python train.py --n_layer=9 --d_model=192 --n_head=2 --n_kv_head=1 --head_dim=96 --d_mlp=384 --vocab_size=8192 --activation="swiglu" --norm="rmsnorm" --norm_place="pre" --norm_eps=1e-05 --positions="learned" --qk_norm=true --attn_scale=0.102 --bias="none" --tie_embeddings=false --parallel_block=false --init="trunc" --init_std_qkv=0.0496 --init_std_o=0.0 --init_std_up=0.0496 --init_std_down=0.0 --optimizer="muon" --lr=0.00886 --beta1=0.93 --weight_decay=0.016 --lr_head=0.0297 --warmup_steps=0 --schedule="cos" --final_lr_fraction=0.1 --batch_tokens=[16384, 32768, 49152] --seq_len=512 --doc_mask=true --train_tokens=330600000 --steps=11130 --dataset="wikipedia_en"
MLP neurons of a small language model. Each row is named by its layer, matrix (gate and up: input weights; down: output weights) and neuron, and shows model dimensions 32-159. Each number is 500 + 25 x the weight over its row's rms, rounded and kept within 0 to 999. Numbers have three digits each. A neuron's up and down rows have the sign that makes its largest values positive.
After each neuron's rows, "fires on" lists the tokens most often at its 100 highest values on Wikipedia text that the model never trained on.

L3.gate77:520507503519485532547519489501511499501498524494504496500506530483476441510512507490468501499472519504487496448482474441471475469527511469496509523495483485506519518504470513495508516458500512467503466489515465528526471528477480481477471500498505544466537540525533504492482501465499494529488490506532505522489437485503522567518486493479506545530510518473481495505519497529531465503464
L3.up77:482546472527458510530518524487517529502475488468529483479448529465467530519529473501465472508505501530509503457468521456480513489508513485506478516510516518498491509482522513481479521517514515482516518484506534539466528483468476482521493515453507477524562545502492525513497468484474500529469530531548543474487497486516495538517531526478503556520481501492495472469464466490536479476503
L3.down77:509460430503498534459483492518457458488465478481510500509511497456475508509533454521493507523513542467523493458503474536472514487472481509531459496482463509498523490508510484505495474517528506470488522504467490560473469465479471519508471522552498513473505469450504469474504495519536485512513492510492452542485551489504492509493459500541462510484500513506521484502543513496503458510504
fires on: "-", " \""

L3.gate357:485497500488498501521504501509528488447472503491527532472519447492514490456546531536531479500497503529468508547498533535498530536516518436483533481511453486484502454516479536539478472491518546472479450533518484500473486483484520463485498504504494473512502541508522506529494464510473498498498492519490494480496460515482518493525481539523515446489503512495560483484535538475525518513492
L3.up357:497494460511502517504498460501520487460515498509496510487479485503507511473533520536489457515505512520459507512459546516524521503522515481493498475497523520522475467489490488517505534508463529515508496510473491493466438484499508470508466463490517508562498512455567517500485482542519449506521518474520454468499521476529459511481501509541496431503498506469463506489508509474511498499499
L3.down357:533526505499562501451512486477496475560460513490481485483513549524523499507493542493499486500507530492534490505522516498459504500513497517448501532505520486501517501503505515468475553473479474486473498463478515465460521495501460486497470511523498442497506512481523473506526522466513524501490511481533514523467515494480547511508504539472508465497514453460541473494514483486516490489500
fires on: "y", "et", "f", "n", "ck", "ur"

L2.gate160:452471527497498519529516452482508484504507476548507481439500460550518484536487498536548527478510513509531487518478524567472478501477465551516515457497508483466489504517516493518502517517513492496527476508482540494485495528490510489469518503491491514502486492523515511460520493510499547457489497470512519568509521477496493473496465502498501541535497490488473498502517511478507528492462
L2.up160:529485493531488506495474501513488532514513473477474512504538466530497527533518488519490489534533466516491485473516488549486457540476502512473511528496502486483496593496501472499506508501540539519504505493526547512539502514494519510505466536456529515506492485504524486469488473504530489463415537530491493513523527464536471487474464484468499488515502470521486498485505481497490508502468
L2.down160:525460483507518490526489502553547529498476506488515515493491479521543509512482491510519492484497531480540503460539523486487549465521531537504494539532524515491513508511494546491569531478511550502494484513509531507522497534479497508540514464503504478516472497537512546518513523483577497513506500480501509498454471493516491485425477532508457488535538517498496525490515529495526509503471
fires on: " was", " is", " United", " New", " signed", "."

L3.gate115:501478512503541528499468479496464495548504531483487487479446495519477490491483514492490464493547505464512483498527493497511553516479497486503501511526527491493491520453471511507515528512491493525554534529482520525453450506465498531496518494444434483486534498466473535496463492449516506499504494511533521488512522520472477457507443475533517476477497480554457530495520481479505528541503
L3.up115:487505461491494540513529461492476463486502523486512482534482516487492508500494440516514509479487476486495459480502495502527524495505514511496496479480489505491499472493506498473508488576481518470498478477534508515495445493464489468515452493523527482533493574476499488521517505483530486531508481500523479457525505529467452515504477512526490491483519472466615474496506515439448489479516
L3.down115:486516499538466508504508475501504485498505509488511506474477495541516474492534527499512500532471459493472504498474536490499486527544493497489504502493489472493481521491513548475459479542486541520485522476528507484516472461509524500465483502510490515472510528475518473510518477530510513528486502519467513500498509514511452469447467524513498523461531476491528475524497524452476522427532
fires on: " |", " ", " (", " c"

L3.gate263:501510527493534517452505503447491433476508503501497490453516541517443520502493523490466491542483553515512476486497514518522483514519494479485493531551462473524526493541500516484488521508498486523550506537520496480489445520499510455452485515460533514499532485520493479476475497472534458488567457495475478483462489545527503451506472503543485507496522499504510510515477478465489487488511
L3.up263:456501511518474460496505552496546440521492515482486457453483531465516496526472525502476478555531521463527498521481499488548515474506494500464491466478512476488534557494509514495520514492489478514533534485480516499521530488511534508545503472536472497486522488503451458464514499497535528511458510493513501521468519465472440495473490512498498502478534466486449468539513491503528484499506
L3.down263:470508510473488492481510541463504469491535496508521489439539526491494503529470497534488461531507479503481516531502505519512517515498511494458496491500507481493513484526497457495511546555517510485482491490500486519523479498542531476528500506497463503514526502481509435550499498462510472536493509570464469489453494516510521446499469537543487513509540490487515515528495486494459526500493
fires on: " Co", " co", " sub", "Co"

L2.gate282:530517496511524491502510502529474534520511465547510478473534541489462513463528487481466471440519499534549519523479524479466474539525520490482505541494421539500499483516499507477521495497559486480536527509491478485502476493522497477503493521525517522494497501525498480493540485453500487467504495480496490506493544482505515498504474465492484497492536495475519499523530488510462444503489
L2.up282:512504516503483494499507540487504508527491486502493497468497551486489518533494474469500495497544526526503494533511495505469464506521470483476488543513469521492503515532467486456528530516522460464515524498453534478461493476477457503495483515448515504510507509475501493474484497501520498523508494457487532522477517443452484506495498548489513526496497513495548491532483479496466524509543
L2.down282:491498520484509512568470514497493495514488473496499564473467519511475529553510505497530534514528519507516520496512499494496503480454524481428491486493491487494472527560485517470480524491531516478487491479473483549477487478467519506510500491506509513472570467479511493514508499530496524550533504480485539489456535482490498518560457507492509510524479505514527487485484511508482503527510
fires on: " \"", " re"

L3.gate44:546529489490467543498488519505461521508520528515509494519469545485504507487512455551471496507479509451474509493463478497447501475511501511525484531483534496514534474518471547443539540489490501492539495523524459494491513474458501489481506525456550520522511520503548488538503521473517490497497508493538476470463497499539499501490460492517503516487507500482457494520495501500501482520514
L3.up44:463503523506491467521484488475492454552482509521478514458483506480473504542521498532502508503544532466498483493498483510517514523488499519505514560498473524487514518512528539503535459481488463509499461491470489518523486469497535503485486517475470500470494475527506462500502534500503480493495538488467499531470526496512471500572531498520521565509462498534468511556497530484503462528557
L3.down44:511499477535559475488495482517519495464496476528545515511478480484494532494545498496530573520508514498468436518458519514497471528440467531476467496521450544480482509534504510466492554511484492547484504436427468464496509530489512489519505473571489476503505518468495511467498510485506485485506485478479459493535472522515473501500509483534514474509491450466501483493543490482497505524521
fires on: "9", " un", "H", " \"", "var"

L3.gate11:462498495515532512450451523485519491523487476503519508533490522480492500478533493393509492491467495534497483524525542475524479510519511475475500464496500528513525556492513496510465510491519511507501452487488511509472473516488520486536520523540505470466478517472530521449462482519474455496527474536491480519485472503497464496494496565543515514513493500500460512534500496477487519511509
L3.up11:466527502492521448501547467497516505498512449498520493532504449549514500505453453539474501485508490494502479515532501550474511472491482475545504505507517507485472496471518527499518438497489479475535479510492502509522522550490483520514485523468507467524458490531556504500494536500542506532519501498502496465476487441539539527488480517484508531495488459510465477524481488524474514551514
L3.down11:467517500527509526516463505490513555485464478478555524517501511497489474500496481470517448465459506484503474484509517492452515489487509463472513504462508513478482519511521486531509482522524479476531500472501515560502496491500490502507472506511505493501515440534502517503495479499538549453490489531505496515437500516534488515494486513507470526504466493474497483494528494505526469492500
fires on: " ", " place", "itu"

L2.gate309:489515501448454489507509544544488519463465479468504501450464517474508495541526471504488453463521505492515498523492476503463461469493431509493489493479485526519479550543499489519502495505529496491478524518553531503502498497537525516492509512510548475471459493477520476515540535470502481510479494506550502488468494526495515501523526529491457507481514521488495495541465548494485505501519
L2.up309:485504503523473514492453508539483512496475493514530504473491512464484450499528493495472466438502507486511495471458532497528456436545494485478523488513498520538517504506483497485478519443470506519523491549504479512513492490438483498495521478478514512450529490561476490500523512497539527528476457508472494517498533498524492468520501484514485494513500494484449518538476520517523492480449
L2.down309:511487513485449499538479534538543481491499469490506491512527491442533475501507525503515452461503528503511489482528488483499455479481446490513491464446493541504521497507494490507505502480519506449506491468505513558488500474472513493494522513499512442489504512505486498494494563473510449502482493512510517494474513466511481467502503520505473465500488526460468523523438534444503491500528
fires on: " c", " Sch", " bi", " Tim", " Thi", " m"

L3.gate187:506503499498483544505507519505432518496513534512498508513539519513525473502514486465497510503479503485523503501488548522512512484471507511511503484542516506516477495506475530491488496505488470507473503469527506526531506539449453478450499537477534454552503523487525506519476474515490461486500473498491469475520495510506530464461484509524554485503487519482552486466508525508486483507492
L3.up187:486460493479456469492530514506474461476514519481505459479466496495457515522520508542463511515503489532509529487483508495500462444537537498479530490493472488465549517532480504464505498482477517504535471506499500517498480501476564482502504466482477482497507505525486506502474507509502459512484500544481493510494507461508492482455459494490509508490499503473537454483485494488440497453443
L3.down187:487537500502531542476489536484539549539486468485464521503510479512504525508513545508492526511508476499537477505512501566515499488488498478454495497478512508508471489508540549520521511523521479514481503495487512501506523513536494511469556543476520484501529475539519438532502516502512498499522501537502491485487444501507462427505514527478541530493513490522462530517464531498533531490501
fires on: "y", "k", "c", "n", "t", "d"

L2.gate303:458523475511540449519504532479535519492492484530473512497481502490507515514551484471517492551499510482494485493509528510486491519473515486510523497458514505494477503500488487521511486463494486516531465510516416462535483495535547470535520487466520527509484479507489483460502482529547541454520496501517473509548508495524496476519484494490490496503503549534450490502481504469474527536497
L2.up303:485536488462478465479510518530535495477494542491458475477482490501506487542528492522512539551519474505492483507541486506500524475472501473504525465484467480468452503508479490513518487491497515535465455479505474498507507527526479489547495562486474527461477486507509519509538501488495506522473526496472497475486488498464509479491478477471473505473475494505543488489490501448501459489461
L2.down303:486488543513497548474421509553488496493525506531522473471525479481502466460479476524564532478527457506495511516520540532487532512518508502519477466493485475503496471522462473530477535490502500469465505493491507497519489489487472505495524478534465486493524522465520509507512481496529464525473516471507509509455500472478501499471505524543523525517484499530549525470524484477499462494504
fires on: ".", " was", " while", " it", " featured"

L2.gate18:508542463532457503472495451531492494489514479513509524480481518533501495548522525554490520515497506491512499513493459476550513483511500505518519444510516478535469455510457482510496534486483477500458478536529509525509519485476553561492529520455508493478464464495478489502499503491488519497493456500471539440535499464524496503530465511516458498520519513542512503515515495498486528533507
L2.up18:487509550507489512522548505533492481512525493535507488480485533501463473518541523535466418506527510464511476531448491452490524509507492546529471494494473477498492452530486531507492448512465476558503533513533518512518530519521518561481516488489546489452510511509475486532522498491515482499497499488550526506480498480503551509518484510571507497506494490423482505531522493502534460524458
L2.down18:499522449513508478500496495546526450489512475527529490489479512504487512514533521549437491495511506500521481485487474445518509507517474531471537463515508511533489471509527481515508493528493512495473545546523549515508555462490552543507526505453528483488449458486507477520512459487506521505494492472509530433505500465504498490499526477520471479531539509539471500543481506504537503539486
fires on: "tri", "chi", " Tri", "hi", " Gi"

L3.gate311:498511501506538487522559529526509484479522495523484528493475496494466559517493506461532518497506459480476502470487496510494515515491488479462553504513437545479462474513497475506522475481527527478540506554436489468454448495453527483532471484524541490481501479546502559537505493526501481515458488518503493498486512585504493494486504493499484488468500506559478511495501517495522479523506
L3.up311:495496535540494516455437502504513518521476503490530523566531488517506523456451473525468477505425503531527519507461527447524518490473470451496507461508509540505527503519490516493469513494479473470524461503511494496488516534496496499538465539501561505526485507486485496483489498484506518519489508536468475498502506518528470523482472523525477477517510496491443509477529498542503506513502
L3.down311:504508504505474475516507497504426448483519546512475500509494496495539470485539484514455499543524498528544539511484543528518484562504452498519522466480509516510505538515445482562515494512502497501491529509503490494506521506554516469505475494488477504480535491497504473493483520513480519505512525492474501516500492524559485472478478506503486486511545500533462513500467512527523509542531
fires on: " (", " and", "(", " January", " in", " state"

L2.gate163:481480533468530472502512486458519480527487510519527534539566534553455500498538478448468474492446515508534476478538551507488493480484503452463501490456477489555531450483467478518498465490481488481502504502473499452487484485519512480470481524497508464485495487492526490509501477509483496518464508472502508478456483491524476467488496480518501481450471492527513490529474507525491495513457
L2.up163:479514493453512482522504481529516500514466507498493485492473475514464524475481543519480537496473533529496460523470515533490509441488520500512517499522523475508497505430485470533483521511545476492493510485485468486449505556496456511479513459540502492489494465516517504488555488482545549487502508508466518501533489471525478503554481510516449518514459487492514502500500470460483484499447
L2.down163:497497520487527469526505485495556497494456475498543515567526489524468499489530510489469501487415546482534481459481507499502500452521525459490519497447477537531528466485469475519479467500498482487474511452481508474473492510522464468492502519495502453486502503509504491511521446480492471534476508513513486470460472495515497495481476509483510495463479500498532497549478500521520489515492
fires on: " Bre", "cre", " Ra", " Cre", " Fa", "itu"

L3.gate153:485501539522483518485487527456489474475530495457515511568487500536485534489466506506503513530492535520486457528498489488529504515487467471513495501532493524494499494536460459479480509489472516509524461472500511508511456519465526459499529521490474457488524498462501496556484474498456527493496488494482510458490540468502519482531490486489511476496472533557472486488561488520475498460515
L3.up153:498507524481509521495473508499544495535489502513499493535480493525488530465442505520480496486555490513536455496506505500519474503524491478488499496520514480490470526460521539527512486457471570455522511470483509500515445564437514523502488522515496498537522501502507486460518478451522541469477498515533523495516499525516500512514485533494502493494429485523473510509538544515526509496462
L3.down153:446478532474534511479536477478499495519488480463488491508476533473531478511518499496515519515525499505518480492533533465480491510490487544567545496479520516482546537527517491526498459487489491486518508519506487534487499511467504475508493560506538455521579548506491556482504516528546509490509503509512527529511491516484532546513528506492483537490522503476478474511500487480511488513453
fires on: " to", ".", " place", "th", "age"